Weights of a small transformer language model: 5049 steps.
MLP neurons of a small language model. Each row is named by its layer, matrix (gate and up: input weights) and neuron, and shows model dimensions 320-383. Each number is 128 + 24 x the weight over its row's rms, rounded and kept within 0 to 255. A neuron's up and down rows have the sign that makes its largest values positive.
After each neuron's rows, "fires on" lists the tokens most often at its 100 highest values on Wikipedia text that the model never trained on. A number after a token or word is its count.

L6.gate706 [137  82 116 191 129 110 123  93  87  89 101 144 156 142 123 120 116 151 119  77 192  97 152 105 143 143 113 144  73 109 139 136 125  94 133 154 138 111 175  79 105 108 154 168 129 106 145 128 146 121 176 134  89 137 127 121 120 106 146 148 129  86 100 123]
L6.up706 [163 117 190 143  93 109 136 131 121 112 144 140 114  93 172 122 101 181 142 105 151 119 155  68 153 106 136 148 132 104 142 176 122 133 160 134 158  94 137 165 112 129 119 113 122 150 143 162 120 119  96  97 154 121 124 146  90  80 128 138 126 105 143  98]
fires on: "-" 52, "; " 21, "& " 9, ": " 8, "/" 4

L6.gate32 [128 117 100  84 156 133 123 108 164  99 117  90 124 133 111 134  76 177 130 126 156  95 102 120 112 137 136 134  92 124 199 121 160 125 125 131 115 111 132 126 174 158 104 101 188 177 171 162 112 161 158 162 131 151 105 137  89 136 106 165 122 129 148 138]
L6.up32 [150 140 119 113 129 127  93 121 145 120 109 127 115 143 123 142 129 153 110 135 123 150 129 133 155  96 102 114  65 127 178 143  89 137 118 118 102 116 124 123 162 127 121  95 168 143  87 125 141 157 132 159 160  79 163 133 157 145 108 152 161 146  81 135]
fires on: "i" 25, "in" 23, "ari" 9

L2.gate146 [142 127 129 131 174 110 147 102 131 123 150 113 134 127  97 158 188 125 121 155 129 159 143 121 144 139  88 108 127 116 145 105 107  93 124 133 151 132  72 113  82 141 111 143 127  92 138 143 148 130  55 118 108 151 134 134 163  91  95 154 136 139 102 175]
L2.up146 [104 160 140 171 140  77 112 100 147 118 117 155 143 130 126 150  81 114 116  98 104 123 130 114 127 133 102 160 157  94 181 146 129 104 146 102 149 144  98 135 131 137 128 107 123 169  89 105  97 116 145 102 139 109 113 112 120 160 116 143  97 128 116  93]
fires on: "well " 26, "later " 10, "to " 10, "reg" 9, "now " 8

L4.gate217 [153 189 122 121 164 132 109 144 178 105 144  87 135 172 121 153 110 142 121 148 154 145 167 112 117 103  87 127 127 149 165 129 138 104  97 125 137 116 122 168 151 143 108 160 159 185 127 116 164 140 111 128 154 160  91 111 113 120 133 141 129 116 160 153]
L4.up217 [120 164 126 119 130 129 129 149 135 121 112 121 105 132 148 153 117 145 103  81 136  96 132 139 125 133 137 101 136 109 132 111 122  89  98  84 170 104 143 105 163 151 122 126 117 143 172 128  97 101 114 122 147 145 164 112 136 118 106  85  93 162  93 118]
fires on: "f" 67, "in" 29

L6.gate396 [102 140 153 140 113 152 131 136 148 133 166  84 122 147  95 135 116 147 135 109 172 153 108 119 141 113 139 139 166  95  98 117 114 123 109 103 134 144 153 140 129 141  99 183 146 120 172 152 155 121 103  96 152 116 107 105  84 142 126 168 137 114  85 107]
L6.up396 [131 139 141 137 154  73 138 109 130 165 118 152 120 116 163 124 137 179  95  91 143 144 110  89 151 143 133 120 131 117 138 134 158 127 144 154 136 153 133 165 110 154 127 162 114 146 130  97 137 112 108 155 100 164 133 146 142  84 173 155  89 100 103 104]
fires on: "|" 27, "of " 26, "| " 16, "; " 8, "=" 7, ";" 4

L6.gate647 [126 147  98 146  94 132 152 156 116 161  85 137 104 112 154  84 133  97 123 172 104 150 149 130  83 100 149  87 108 126 112  99 162 128 112  97 115 140 114 136 160 146 130 113 143 147 103  86 137 124 114 145 120 127 163 160 144 133 109  96 148 107 118 128]
L6.up647 [126 114 127 135 127 151 151 135  87 115 102 128 135 132  77 112 124 114 170 148  93  94 172 157  91 135  88 127 119 168  82 134 100  87 113 126 176 128 133 110 116 170 121 159 112 142 136 118 142 131 137  95  90 108 142 109 125 101 135 184 162 135 119 123]
fires on: "Mc" 54, "mac" 12, "Str" 6, "ed " 5, "str" 5, "Mac" 4

L2.gate626 [138 150 149 106 123 145 120 166 167 158 120 104  62 101  87 136 144 130 179 100 135 136 105 138 128 124  98 120 152  99  83 113 149 112 153 116 122 121 152 204 109 160  91 131 147 112 142 153 137 140 126 132 130 154 149  98 132 134 112 177 114  63 112 140]
L2.up626 [146  98  92 134 147 140 171 144 136 189 164  96 110 146  98 149 169 117  95 143 128 145 139 116 163  72 144  93 148 105 110 117 136  93 105 135 125  87 123 161 145 131 139 137 118 116 128 111 140 135 101 123 116 134 163 165 142  90  91 164 173 136 106 104]
fires on: "=" 13, "= " 13, "of " 12, "wife " 10, "°" 9, "and " 8

L4.gate712 [142  87 109 154 143 145 128 148 181 143 145 144 104 106 116 139 134 143 148 130 126 140 158  94 158 131 114  95 155 140 160 156 175 106 115 125 106 125 144 104 146 175 153 110 121  94 177 114 128 110 145 128 129 136 105 122 101 113 121 103 142  90 145 153]
L4.up712 [ 66 170  89 115 137 112 107 169 139 182  87 118 102 162 147 123 120 107 124 156 151 104 119  89 116 144 147 150 156 152 122 112 158 115 151 101 140 118 123 168 164 133 104  93 122  93 147 129 139 111  95 107 116 102 126 152 149 133 104 125 102 110 152 104]
fires on: "," 35, "United " 12, "agn" 8, "Beng" 6

L6.gate218 [125 134 141 118 151 156 130  88 147 112 158 140 137 120 109 138 157 142 131 157 121 153  74 206 117 153 125 144 161 123 133 166 149 136 121 125 103 127 119 112  90 132 144 138 122  98 159 157 104 125 108 116 117 114  97 181 126 131 141 131 102 145 124 152]
L6.up218 [112 103 169 130  94 111 148  89 164  95 163 107 123 143  94 111 132 117 143 164 124 101 109 128 161 129 166 131 137 104 151 156  90 124 101 150 143 151 149 145 147 132  83 127 153  91 177  95 121 147  96 147 153 134 124 123 151 147 110 160  81 136 150 127]
fires on: "st" 40, "tr" 35, "St" 7, "age " 4

L6.gate520 [144 112 113  96  91 147 152 177  92 159 164  80 102 105  92  97 163 149 134 114 120 122 122 162 147 141  96 103 112 146 118 126 135 115 108 100 149 134 119  69 157 130 128 123 112 166 108  81 133 122 165 115 117 139 149 164 149 134 109 118 131 113 102 131]
L6.up520 [106 118 139 146 119 149  89 159 154 120 157 140 127 159 141 122 116 153 136 165 139 118 140 117 120 155 118 135  95 140 143 160 108  95 115 137 120 178 134 136  93 133 114 177 143 176 132 122 115 131 113  82 111 114 171 143 113 165 134  98 151  96 125 180]
fires on: "St" 15, "str" 13, "Gr" 11, "Pl" 7, "í" 7, "Str" 6